From a checkpoint of a small transformer trained on Wikipedia: a variant of Muon for these matrices, 903M tokens.
MLP neurons of a small language model. Each row is named by its layer, matrix (up: input weights; down: output weights) and neuron, and shows model dimensions 256-319. Each number is 50 + 10 x the weight over its row's rms, rounded and kept within 0 to 99.
After each neuron's rows is what it responds to, as a language model described it from the Wikipedia text at the highest values.

L3.up2193:54 40 66 71 51 48 41 59 27 56 64 56 45 57 54 39 57 44 51 70 48 20 48 48 62 50 43 44 52 44 54 44 47 41 52 37 37 49 72 53 51 53 42 61 68 51 41 48 58 58 43 63 49 41 60 56 44 39 47 56 50 54 53 37
L3.down2193:43 45 33 63 39 72 56 55 64 41 53 55 56 44 48 48 55 56 55 58 49 59 55 46 39 52 49 58 43 46 73 57 37 55 57 47 59 50 58 63 64 61 63 51 74 41 38 67 46 45 50 46 43 56 55 54 58 76 63 38 46 58 45 69
Responds to: Past participles in passive constructions after was, were or be, often word-final pieces like "ed", e.g. modeled, treated, put, used, spent.

L5.up1211:34 57 51 52 46 42 50 52 39 55 54 42 60 58 32 45 53 44 66 60 40 52 47 34 52 41 45 45 42 47 54 40 65 42 30 58 51 58 59 42 58 50 74 59 45 57 59 45 37 53 31 49 42 42 65 52 51 45 40 35 64 47 33 48
L5.down1211:50 63 31 46 53 47 51 28 55 41 38 63 48 52 58 58 48 60 72 55 49 47 67 51 51 45 49 41 58 73 63 42 50 52 43 66 58 41 63 57 39 46 68 42 49 62 38 38 41 48 55 50 50 45 48 45 49 64 39 56 69 47 37 42
Responds to: Fires on a word piece or digit that is not the token's first, mostly decimal digits in tables and stats (5.5'2', 39.3'4') and word interiors (te'ar', remin'd'ed, Har'bor').

L8.up2944:46 57 42 57 45 38 50 58 34 53 40 43 72 51 37 47 48 41 51 63 42 50 68 45 29 55 40 51 65 41 51 52 67 67 41 51 58 60 41 36 56 63 45 61 51 54 43 55 44 37 47 60 51 61 63 41 62 38 38 42 55 35 35 41
L8.down2944:46 52 47 37 48 69 54 56 44 66 40 52 55 52 55 44 62 59 66 51 58 48 48 63 31 44 63 66 62 51 51 52 57 60 45 60 47 69 27 43 60 61 43 57 49 38 46 65 46 68 42 37 70 38 47 60 55 51 49 43 64 57 58 43
Responds to: Column pipes and line breaks in wiki tables, plus list-joining tokens such as and, semicolons, commas and as between items.

L3.up2829:53 56 51 41 49 38 40 62 66 50 42 51 57 37 45 51 48 65 28 52 49 48 48 43 67 39 34 51 50 48 51 48 33 54 63 64 37 53 60 67 61 56 28 35 38 39 58 54 28 60 26 48 30 30 50 83 41 50 40 58 50 42 62 47
L3.down2829:46 34 31 43 47 45 35 54 48 50 51 56 48 60 46 58 48 64 28 57 55 60 41 41 37 32 40 41 56 38 51 57 65 53 39 55 61 63 52 69 39 46 52 42 37 55 54 68 47 56 20 44 41 60 55 49 50 61 62 69 46 38 58 48
Responds to: Pieces inside athletics and swimming event names in results tables, chiefly the "m" of 500m or 400m and the "'s" of Men's, plus weaker decade digits and Jr.

L3.up1474:52 55 37 46 54 49 54 48 60 44 46 64 69 47 49 50 39 31 55 37 57 33 27 47 59 73 42 43 54 43 52 51 51 57 57 42 49 40 35 52 35 52 75 41 54 46 47 61 47 71 50 47 59 65 37 24 61 55 66 53 60 48 49 75
L3.down1474:44 41 43 65 48 28 41 44 58 76 34 56 54 55 48 46 36 60 42 51 47 50 37 55 50 54 58 56 60 40 41 54 43 49 44 57 59 36 43 34 34 51 49 70 49 58 42 62 48 49 62 38 55 30 48 41 53 60 54 53 58 50 30 39
Responds to: Colons in durations and clock times inside tables and lists, as in 2:14 or 2:00 p.m.; also first or second pieces of names in credits (Mar-ion, Tu-ber).

L5.up2953:62 65 56 43 51 53 54 55 30 48 36 45 43 46 51 74 55 43 52 45 41 47 48 61 65 55 57 50 28 54 39 60 58 41 45 42 59 48 39 61 42 56 46 47 69 43 67 47 46 44 55 46 51 34 52 52 44 43 57 48 43 48 51 66
L5.down2953:37 47 58 54 49 54 53 44 40 46 54 62 60 52 54 68 68 32 41 50 59 45 55 54 38 63 26 32 67 51 62 49 43 57 36 50 55 43 36 47 43 56 46 47 29 53 38 54 47 51 50 49 48 38 53 37 58 55 35 55 43 48 57 43
Responds to: Short word pieces that continue a word already begun, like ten-s-or, night-st-icks, Tour-na-ment, b-ri-ttle; also plural s, ordinal th, and "and" in section headings.

L8.up1921:23 54 39 44 55 34 47 46 46 33 56 74 50 56 54 33 74 39 54 56 57 45 33 51 52 53 31 35 36 44 61 55 49 46 61 45 56 55 44 37 42 46 43 40 40 44 35 57 38 51 43 48 44 55 67 53 61 47 49 51 56 47 33 55
L8.down1921:60 55 36 55 58 55 47 28 43 50 40 42 49 56 58 57 60 35 61 39 68 51 63 43 49 49 46 63 42 38 51 67 68 63 54 47 50 36 36 68 47 54 42 45 52 49 45 53 71 33 57 32 56 45 45 58 42 45 48 47 48 45 65 40
Responds to: Mainly "to" introducing a relative location after a place or structure, as in to the west or to the left, plus some infinitive "to" and scattered word pieces.

L3.up2073:51 44 50 39 53 53 60 59 63 52 50 40 41 52 49 37 44 62 49 53 38 45 49 49 61 63 54 53 51 57 48 41 64 43 63 26 51 43 46 63 62 38 52 49 40 58 55 50 59 53 46 41 63 89 35 74 61 62 46 47 44 55 55 50
L3.down2073:54 52 36 37 36 58 50 57 69 50 55 48 57 43 48 66 57 62 26 66 63 57 58 62 39 45 44 54 55 65 46 60 58 49 42 32 48 29 66 54 63 31 43 40 60 53 50 48 55 56 47 53 60 53 49 38 45 34 57 51 65 46 55 46
Responds to: Words introducing a coming date or value, mainly "Died" in biography detail lists, "of" in "As of 2024", and "Designated:"; also "(" in sports stats.

L5.up2321:26 54 43 44 44 66 55 48 70 47 54 53 64 54 59 49 38 61 56 45 70 48 47 42 61 62 48 64 55 64 39 33 55 44 58 50 55 48 60 50 62 60 65 53 63 38 45 53 57 58 49 47 51 49 39 37 51 60 46 54 52 50 67 56
L5.down2321:43 55 63 40 35 43 34 56 46 54 45 50 57 63 40 51 41 72 46 55 63 49 56 32 58 61 40 49 68 59 62 53 44 59 62 53 38 61 63 44 47 56 61 65 50 48 55 28 57 47 52 29 57 48 41 43 49 25 49 63 58 51 44 47
Responds to: Words of backing or affiliation in political and news text, such as support for, joined, supported, opposition to; also inner digits of years and year ranges.

L8.up247:50 42 44 28 30 48 43 51 65 49 50 54 52 60 57 54 53 39 52 51 43 44 43 33 53 60 43 38 43 58 48 56 65 41 41 31 60 40 55 63 59 51 34 37 44 44 62 65 61 62 37 52 45 38 60 59 56 49 53 41 43 37 40 49
L8.down247:37 51 54 39 54 39 42 55 54 40 46 42 38 49 53 52 44 32 57 60 54 53 56 53 40 51 40 66 56 40 44 55 36 31 53 53 38 53 45 43 35 29 47 59 58 40 53 60 33 55 33 47 53 57 55 40 50 76 63 65 48 45 54 68
Responds to: Verbs or participle endings that complete a clause, often in relative or passive clauses (narrated, listed, sampled, sold), plus a leading digit 1 in years, list items and formulas.

L3.up23:65 58 54 64 41 62 40 57 30 56 52 39 43 49 40 36 57 53 63 47 42 48 44 54 57 57 57 37 47 53 38 52 55 70 54 43 49 50 25 45 53 47 29 47 58 43 51 41 36 45 77 34 56 51 32 48 53 58 70 57 54 47 51 58
L3.down23:58 51 63 59 48 55 52 57 38 56 54 48 45 59 38 67 44 55 46 46 55 31 39 56 35 45 47 37 50 60 48 51 28 46 50 49 57 45 43 32 63 50 52 53 54 45 62 38 49 75 83 49 50 46 49 57 45 33 48 58 38 53 48 58
Responds to: First token of a longer word split into pieces, often a capitalized name or title after "the", e.g. Thu(ringian), To(ilet), In(dustries), to(mb).

L5.up1489:68 65 35 56 50 50 42 38 59 52 60 53 34 55 49 52 50 50 49 48 49 38 55 36 50 40 39 63 38 48 68 44 46 55 58 52 51 35 53 48 47 61 58 53 47 41 35 53 61 53 52 47 58 42 59 51 43 50 44 65 58 50 40 57
L5.down1489:56 69 55 46 52 61 55 48 54 48 53 65 58 59 60 59 43 47 47 56 50 52 45 48 57 51 36 44 59 66 57 67 40 43 40 54 35 61 53 51 83 31 58 36 55 55 59 45 51 58 35 45 31 51 56 43 39 31 39 38 50 61 54 71
Responds to: Past participles and verbs about a name, term or thing being changed, replaced, coined, retained or derived, such as coined, replaced, comes from; weaker on decimal points and punctuation in tables and chemical names.

L5.up2120:48 59 45 51 55 58 52 45 47 56 49 59 67 43 51 56 58 58 35 45 45 52 66 42 51 42 51 43 24 49 56 57 41 53 57 45 40 29 53 59 64 57 50 70 55 59 63 66 51 60 55 38 63 28 53 28 46 33 48 40 43 60 58 34
L5.down2120:43 45 55 48 42 46 42 73 67 54 53 43 48 34 43 59 40 44 51 53 65 43 53 60 36 44 20 60 66 52 40 59 52 51 46 45 54 45 33 41 58 56 33 43 33 45 54 40 55 63 65 67 50 32 44 72 70 33 56 38 37 54 49 46
Responds to: Short first pieces of a longer word split by the tokenizer, usually right after the, an or a, such as in(nocence), a(ffiliate), du(o).

L5.up2105:51 63 58 60 62 31 40 46 53 50 42 59 50 42 63 53 43 52 50 54 47 48 52 36 43 51 48 60 53 60 59 58 58 54 49 34 59 45 42 59 60 62 22 54 57 68 44 57 48 37 60 35 45 66 62 41 43 54 56 55 32 34 47 39
L5.down2105:59 63 53 50 57 56 35 58 63 44 45 52 64 46 39 69 32 55 53 50 40 61 53 53 57 68 54 60 38 54 59 53 63 35 47 35 63 55 58 36 50 40 41 50 57 42 44 52 45 34 38 59 52 60 56 47 58 38 68 57 58 42 37 46
Responds to: Fires on two groups: to or of inside fixed phrases (to the West, Institute of Technology, House of Representatives), and mid-word pieces of foreign names (Chi-ang, Kha-chan-ov).

L8.up1325:54 47 58 64 55 46 41 54 70 64 46 54 40 29 66 33 63 43 57 41 48 47 45 58 65 62 49 35 57 48 39 36 47 48 38 47 56 77 52 43 73 39 55 50 47 67 61 48 55 54 47 53 51 49 41 39 46 55 63 42 43 58 49 30
L8.down1325:52 53 59 58 59 61 48 53 62 43 43 58 54 42 46 47 41 37 61 57 26 53 36 49 43 49 48 54 33 34 66 41 48 52 37 51 37 48 46 32 61 58 53 50 54 40 37 50 45 58 51 53 59 68 49 51 43 41 45 51 46 72 42 64
Responds to: Final pieces of multi-token place names and the commas or state/region names that follow them in locations, e.g. Rock-ville, Albert-a, Riihimä-ki.

L8.up1689:35 58 39 66 37 53 35 49 45 43 59 65 57 50 59 57 82 52 41 35 40 44 66 53 42 42 54 48 60 37 48 47 33 51 54 52 47 67 32 49 34 53 50 48 65 39 60 44 49 63 57 47 54 51 41 37 52 47 51 59 53 62 49 32
L8.down1689:65 59 28 59 37 41 53 52 37 58 41 50 35 59 37 44 55 35 51 47 40 51 48 48 48 48 44 53 52 40 49 57 44 45 62 35 46 45 44 50 57 48 57 58 43 54 56 49 53 51 48 63 63 50 37 56 46 37 43 62 51 45 49 58
Responds to: The word "in" or a word-initial "in-" piece (invitation, initiated) right after a subject, plus verbs there like issued, released, carried out.

L3.up981:57 46 52 59 62 43 57 50 50 54 50 42 51 42 49 42 51 47 55 42 38 38 55 56 45 32 48 50 55 28 88 33 49 53 65 47 53 47 43 47 35 42 54 43 39 74 50 55 61 46 47 63 57 45 50 50 38 46 51 52 37 45 32 41
L3.down981:51 45 49 49 53 40 45 29 48 49 34 45 53 61 49 48 50 58 34 48 49 47 68 53 54 45 65 41 40 57 56 59 58 65 71 46 47 46 43 49 53 39 45 64 35 64 55 55 55 65 36 47 63 49 52 45 35 41 59 58 45 52 61 45
Responds to: Mainly two groups: the preposition at in running prose (terminus at, sold at, controller at), and final decimal digits of vote percentages in tables (50.19).

L5.up2685:55 59 51 49 48 49 56 44 55 41 43 57 54 44 54 58 30 45 25 40 35 61 47 63 55 47 40 65 60 44 43 45 53 30 56 44 67 53 51 45 74 50 43 53 48 29 50 56 59 59 51 64 56 50 52 51 49 61 49 51 36 44 54 50
L5.down2685:57 52 33 65 42 63 37 37 77 50 46 51 54 53 48 56 69 50 57 44 64 64 40 63 39 38 57 41 60 60 61 50 41 44 43 60 33 52 62 50 42 56 51 54 34 48 48 62 77 46 42 53 50 48 58 50 43 59 50 48 61 51 50 36
Responds to: Of in "As of" before a date, plus and/after/from/in right after a comma closing a place or name, e.g. "Bejaia, after"; also final pieces of foreign names.

L5.up973:59 40 60 64 32 61 61 36 46 59 66 40 65 46 41 57 41 51 49 47 65 42 67 53 66 41 50 44 44 28 45 74 53 54 59 46 46 43 37 44 50 40 52 46 64 68 42 60 56 59 43 62 35 31 40 51 35 53 33 58 49 64 51 49
L5.down973:36 70 52 51 40 50 52 47 35 41 42 45 61 60 61 43 31 47 45 51 30 42 64 51 41 57 46 56 49 34 47 45 44 37 67 55 50 33 40 65 51 44 42 42 52 42 43 44 54 56 65 50 37 52 69 57 44 54 34 50 47 42 48 73
Responds to: Mostly against, over or to after a sports result, introducing the opponent (2–0 win over, loss to); also scattered mid-word pieces and table line breaks.

L3.up1078:48 46 48 58 49 44 43 65 49 47 29 66 50 47 46 66 42 46 54 47 48 55 53 54 45 36 55 49 55 49 57 40 60 42 65 56 31 61 47 49 53 57 55 71 52 60 44 50 42 59 46 45 62 51 45 41 43 41 55 43 50 45 52 66
L3.down1078:35 52 63 45 38 34 48 29 48 58 55 58 49 61 43 56 44 46 29 45 60 64 40 41 52 55 62 56 57 41 57 47 77 43 54 44 48 48 62 45 81 48 39 33 47 38 42 52 50 49 56 56 46 46 54 46 53 45 45 52 40 48 57 65
Responds to: Pipe or semicolon separators closing the last cell of a table row, usually after a number, e.g. "19.9 |", "23.5 |", "43% |"; also scattered mid-word fragments in prose.

L8.up796:49 41 46 46 40 59 46 47 52 76 33 53 57 43 46 47 44 54 46 64 28 34 46 27 61 45 53 68 29 48 55 45 58 44 53 44 51 41 43 47 45 32 54 45 42 42 50 62 37 58 29 55 56 52 64 34 62 66 45 50 63 56 32 41
L8.down796:36 70 65 39 48 45 44 54 50 70 49 51 44 57 58 49 44 42 63 64 40 56 45 61 25 57 36 57 43 70 47 47 41 45 58 50 48 78 41 38 49 46 53 69 56 51 57 38 57 41 61 63 62 48 58 53 53 52 57 48 40 59 43 50
Responds to: Digits inside numbers, often after a decimal point in results and stats tables (5.8→2, 1.1→5, $125.→6), plus mid-word name fragments (T-agh-avi, Madh-u).

L8.up1246:61 38 45 47 31 63 28 56 52 54 51 19 46 64 50 38 42 36 53 39 47 55 56 43 64 47 65 30 58 63 62 42 31 50 39 55 51 62 49 60 57 64 53 69 40 47 53 63 44 31 62 53 40 54 43 54 59 47 69 65 62 46 44 45
L8.down1246:43 50 60 43 67 66 54 45 79 35 54 53 63 30 51 40 37 52 64 43 61 51 55 41 33 71 40 63 51 52 55 62 68 57 43 41 47 50 60 38 59 63 24 59 44 39 54 59 33 59 50 53 27 54 53 45 55 61 63 67 56 38 57 50
Responds to: Colons and spaces inside track running times and race times in tables or tracklists (2:54, 13:52.2), degree signs in coordinates, and newlines ending table header rows.

L5.up2774:43 66 55 34 48 54 46 52 48 28 50 55 44 45 40 28 47 56 50 43 56 56 52 56 51 34 51 49 57 49 49 48 68 49 49 61 67 29 61 41 55 37 55 71 34 36 56 50 50 47 63 47 58 53 68 46 60 50 42 43 60 49 41 63
L5.down2774:52 39 54 46 48 27 53 43 49 58 67 50 68 41 50 53 44 57 52 71 44 56 54 52 58 47 48 84 49 33 38 64 48 45 43 41 47 67 52 62 49 42 41 53 30 45 53 60 58 52 50 63 42 55 44 46 51 70 53 52 60 57 45 48
Responds to: Cell separators and line breaks that close a row in wiki tables, usually right after a final number, percentage or "affirmed" cell, as in "9.63 |" or "45.8% |".

L3.up1036:51 46 62 39 49 52 50 47 58 54 51 58 57 39 51 58 50 54 43 57 54 49 63 50 55 45 64 34 56 51 29 50 45 59 41 33 47 41 33 49 52 42 52 63 59 56 57 60 49 65 42 47 47 39 41 47 52 68 48 40 33 49 45 42
L3.down1036:42 59 60 53 43 58 58 43 52 54 47 45 55 57 42 44 41 37 43 41 72 37 49 47 44 53 50 62 28 50 52 50 41 54 67 53 52 41 44 58 62 60 24 40 44 56 48 63 33 67 31 71 59 34 42 26 50 59 60 55 56 42 30 45
Responds to: Prepositions, mostly to, from and through, that open the complement of a preceding verb or adjective, as in failed to, died from, married to, protect from, difficult to.

L8.up1229:54 42 56 55 54 54 44 63 50 41 41 40 47 52 70 53 42 50 35 42 61 68 69 55 58 47 61 34 75 48 56 51 66 60 60 49 55 54 57 37 44 57 46 34 51 36 65 57 43 49 44 51 65 47 48 41 51 50 42 48 58 47 41 38
L8.down1229:55 60 45 52 54 51 54 61 63 46 58 39 50 44 63 61 48 45 53 50 45 45 73 48 33 51 49 45 41 41 43 44 42 58 46 68 57 53 51 38 42 58 54 44 46 34 77 50 58 60 52 49 52 44 53 38 65 35 60 54 39 40 53 49
Responds to: Word-start pieces that need completing, mostly "op" (op|portunities, op|pression, op|ined, re|op|ened), plus other fragments (s|ym, S|up) and table pipes or colons.

L5.up2555:38 53 39 46 60 46 52 51 73 41 58 57 44 37 50 61 58 43 51 35 51 43 44 49 44 56 58 34 73 71 73 37 45 49 52 46 42 61 72 42 50 47 48 53 45 53 48 54 48 39 52 40 66 53 38 52 48 36 63 43 33 58 49 44
L5.down2555:70 37 66 58 40 40 58 36 47 54 32 38 61 52 69 43 77 63 51 51 53 51 54 31 38 48 52 53 58 57 69 52 57 52 60 53 49 59 53 58 44 67 37 49 46 43 48 59 53 46 55 39 58 37 47 49 45 57 66 48 53 55 58 70
Responds to: Opening pieces of split words (op in opined, em in embodied, Work in Workday) and inner digits of decades like 1930s, 1840s.

L5.up300:44 43 50 41 54 49 52 58 45 54 52 50 38 59 46 59 40 54 62 47 48 36 75 38 58 46 45 49 33 39 53 57 38 45 44 55 39 69 62 52 53 54 43 45 47 53 51 51 46 56 58 50 39 63 54 48 50 42 60 48 36 56 48 54
L5.down300:50 50 51 55 46 43 63 41 48 58 49 55 52 41 67 45 50 41 48 64 61 39 45 71 51 57 68 51 45 56 55 50 54 38 54 50 39 45 58 48 43 49 74 51 60 42 63 50 52 65 52 61 59 47 19 42 47 61 50 44 64 37 36 39
Responds to: Middle or final word pieces that complete proper nouns, mostly place names, in tables, lists and infoboxes (Bangal-ore, Day-ton, Milwauk-ee), plus inner digits of table numbers and US states after a comma (Illinois).

L8.up200:53 56 61 49 50 42 43 42 34 60 52 51 33 64 67 49 64 72 57 28 55 45 63 57 41 58 50 53 47 38 45 43 48 25 50 61 29 52 25 37 65 61 54 49 60 59 61 60 42 63 45 48 54 43 32 47 55 52 55 55 69 38 69 42
L8.down200:45 45 50 52 58 61 45 61 53 56 31 34 56 59 31 59 66 47 38 30 47 63 43 49 64 47 42 55 70 45 54 35 55 60 55 59 45 55 44 51 41 41 52 50 55 50 44 74 66 49 56 46 75 30 39 47 47 48 63 55 65 64 62 46
Responds to: Fires on verbs, verb endings and linking prepositions just before their object phrase in historical and political prose, e.g. prompted, issued, fall of.

L3.up234:41 45 43 47 68 47 52 74 51 43 54 65 53 45 48 61 52 57 59 49 62 48 67 46 37 54 57 58 41 41 35 29 40 50 46 34 46 54 52 42 48 62 53 42 46 33 52 41 51 46 67 63 47 44 58 40 43 71 64 48 34 58 53 41
L3.down234:54 30 49 54 50 34 51 44 63 36 54 41 49 32 53 63 39 45 38 40 36 54 53 56 56 53 46 37 62 46 45 39 48 52 55 46 44 57 39 32 58 58 62 49 53 33 22 56 39 49 63 54 49 43 51 64 51 57 45 55 43 69 55 55
Responds to: Opening pieces of words split into several tokens, where the rest must follow, such as op(pression), op(timum), ide(ological), de(vastating), market(ed).

L3.up1862:63 47 45 50 62 49 52 37 58 51 63 44 56 43 44 71 43 45 54 57 56 67 53 58 51 59 58 43 51 51 52 48 38 54 57 27 47 50 45 52 42 48 29 43 72 41 61 41 61 52 47 63 48 35 52 39 57 50 55 49 47 51 47 51
L3.down1862:35 34 50 39 52 58 42 50 45 58 51 49 39 49 58 27 60 40 51 52 54 72 44 58 60 58 41 39 28 44 49 47 31 43 50 54 61 76 32 43 45 57 49 33 48 42 57 62 50 30 47 66 51 57 37 54 44 61 47 57 47 56 55 54
Responds to: Short suffix pieces that finish a word already split into several tokens, mostly names and places like Uttarakhan-d, Kilmarn-ock, Han-if.

L8.up2652:43 45 44 38 46 37 56 45 54 46 57 80 58 53 54 48 46 54 31 48 27 27 54 48 35 42 54 57 39 54 39 47 36 57 36 21 71 51 42 52 47 42 47 48 35 50 49 55 45 48 56 48 31 65 57 58 50 42 40 44 71 38 52 45
L8.down2652:47 47 37 55 57 38 46 57 57 51 48 51 42 59 43 55 57 48 55 30 49 35 37 32 59 39 41 42 52 61 65 44 64 55 54 62 53 47 35 44 46 43 58 60 71 41 44 63 59 42 62 50 44 33 44 41 58 55 53 61 51 40 57 44
Responds to: Inner or final subword pieces of personal and place names, often foreign, in rosters, tables and credit lists, such as Ram-e-zanzadeh, Ghir-ard-elli, Bogar-de.

L5.up109:49 50 46 51 52 55 34 53 47 45 63 58 45 44 66 55 57 54 42 60 58 62 61 56 49 42 56 57 57 57 46 33 50 47 49 46 50 56 36 40 40 39 62 71 44 44 61 39 58 47 42 92 51 54 66 50 69 43 47 50 51 44 37 62
L5.down109:48 37 59 36 35 49 42 56 55 43 56 26 43 61 48 55 53 48 46 43 42 53 54 54 43 45 39 48 58 44 53 52 26 43 63 43 51 52 49 48 58 42 48 46 51 48 42 53 52 27 45 50 48 52 45 33 47 54 49 41 56 38 46 53
Responds to: Middle word-pieces of foreign personal names in lists and tables (Alejan-d-ro, Ram-ire-z, J-í-lková), plus some table digits and pipes and sports-league words.

L8.up1167:57 43 56 55 47 60 48 56 38 47 44 33 43 60 64 46 50 52 36 47 26 56 40 52 58 55 44 57 51 46 50 54 40 56 54 22 43 50 40 44 57 35 49 22 59 38 40 58 53 43 41 47 54 40 48 45 58 28 46 53 58 69 42 55
L8.down1167:43 45 44 61 52 52 49 51 50 43 64 50 60 50 63 40 56 55 62 60 38 50 64 53 68 40 58 52 40 50 52 47 50 43 66 49 32 55 56 51 61 36 36 31 42 55 45 35 57 47 52 63 30 38 62 61 60 32 53 40 39 57 57 50
Responds to: Prepositions completing set phrases in tables, credits and notes, such as "as of", "adapted from", "to replace", "qualification for", "peaked at number 29 on".

L3.up921:45 45 63 42 63 64 43 43 32 53 54 73 60 68 55 58 49 51 48 35 59 41 56 37 37 57 42 63 39 37 50 46 53 42 60 55 61 61 53 43 54 46 34 50 44 66 43 55 50 69 42 50 57 34 43 67 46 43 54 52 43 59 45 39
L3.down921:48 34 42 56 54 57 58 47 50 33 51 43 58 43 46 43 44 46 31 41 54 51 54 53 53 57 40 55 68 37 51 42 46 42 60 47 42 61 41 46 61 61 42 43 60 60 48 47 57 53 52 45 28 35 58 59 36 34 61 42 40 36 50 59
Responds to: Fires on against, over, to, vs naming the opponent in sports-match text, e.g. win against, loss to, and on the pipe starting a row in sports/results tables.

L3.up1929:40 59 44 47 67 57 49 37 48 45 44 37 41 37 38 39 38 61 55 37 36 49 70 53 48 56 42 60 58 48 61 38 42 49 54 47 51 53 55 55 46 69 48 55 51 46 44 45 46 54 55 64 58 46 55 50 33 43 47 46 48 47 54 52
L3.down1929:36 60 54 50 47 39 74 44 55 41 41 58 47 78 47 66 56 62 61 55 66 25 38 45 35 56 37 48 54 41 48 51 52 48 57 50 47 64 58 48 58 49 39 43 38 45 59 63 54 42 48 48 53 29 45 54 53 31 36 47 65 40 53 24
Responds to: Verb endings and action words in narratives of killing, elections, courts and political support, e.g. shot, lynch-ing, support for, unoppos-ed.

L8.up2304:52 56 46 34 48 51 69 63 56 49 52 61 68 64 40 46 49 70 38 26 45 47 53 41 42 60 50 62 64 52 33 54 51 56 43 33 47 59 59 48 50 44 56 56 35 56 45 49 62 48 60 62 32 50 57 68 64 71 63 49 66 39 50 22
L8.down2304:55 34 59 47 27 62 45 54 47 51 76 53 60 56 48 50 55 42 56 50 42 57 42 46 34 64 51 36 55 45 64 45 45 39 60 48 42 39 54 42 49 45 60 39 61 41 59 31 39 45 38 70 39 34 59 56 42 51 45 45 16 40 53 53
Responds to: Word-piece tokens inside split compounds, rare words and names, e.g. Tieb-rea-ker, night-st-icks, joy-st-ick, Note-pa-d, also title-case words like Dr, After.

L3.up1267:60 44 61 60 60 51 31 57 54 46 48 70 45 49 55 47 60 55 45 61 58 48 46 39 40 48 57 62 48 26 74 40 45 35 50 42 54 39 17 46 43 45 63 34 63 35 64 53 41 44 59 59 39 68 72 58 62 55 43 52 38 55 41 46
L3.down1267:47 46 61 45 55 39 59 49 65 48 38 56 63 56 61 54 61 44 40 53 53 48 30 50 44 41 55 67 54 64 62 62 54 42 50 56 63 37 44 62 37 57 56 60 46 35 50 43 38 43 53 48 54 42 52 40 47 55 45 51 67 52 55 45
Responds to: Digits after a decimal point, often the last one, in tables, stats and chemistry data (379.43-4, 42.9%, .791); rarely mid-word pieces like potassi-um.

L8.up216:27 38 54 48 41 46 47 47 47 56 59 48 49 33 50 34 38 58 40 47 60 43 47 46 41 36 58 65 48 41 48 31 21 42 45 52 51 47 60 24 63 55 37 44 64 56 64 62 50 64 33 34 50 42 40 59 37 41 39 51 63 58 58 58
L8.down216:54 57 50 20 56 62 47 44 78 47 67 60 49 49 34 53 51 53 37 66 33 43 67 31 52 49 54 36 56 55 48 54 69 53 38 39 62 64 62 52 52 56 46 54 42 41 65 47 56 42 61 56 42 36 65 54 48 53 52 53 52 52 48 53
Responds to: First or inner word pieces of unfamiliar proper names, mostly people, in sports rosters, tables and lists, e.g. A|bha, Mu|ke|sh, Al-|A|bdulrazzaq.

L5.up907:57 47 41 50 44 42 59 54 63 45 55 33 57 47 51 51 53 32 39 56 60 37 45 65 66 48 62 36 48 61 47 53 45 58 62 60 34 36 38 22 50 38 40 49 41 35 56 48 39 70 45 44 56 66 48 52 66 51 42 47 58 56 30 55
L5.down907:48 58 57 50 44 39 44 46 46 42 53 46 54 44 40 49 42 41 43 38 60 42 47 39 45 66 55 48 28 54 43 66 35 55 70 57 64 49 55 34 42 47 52 62 51 59 59 32 59 48 59 51 59 66 55 34 52 53 59 48 34 54 37 44
Responds to: Colons in song durations within track-listing tables (4:25, 3:33), digits inside years (1976, 2007), and pipes that begin Wikipedia tables; weaker on stray word-piece continuations.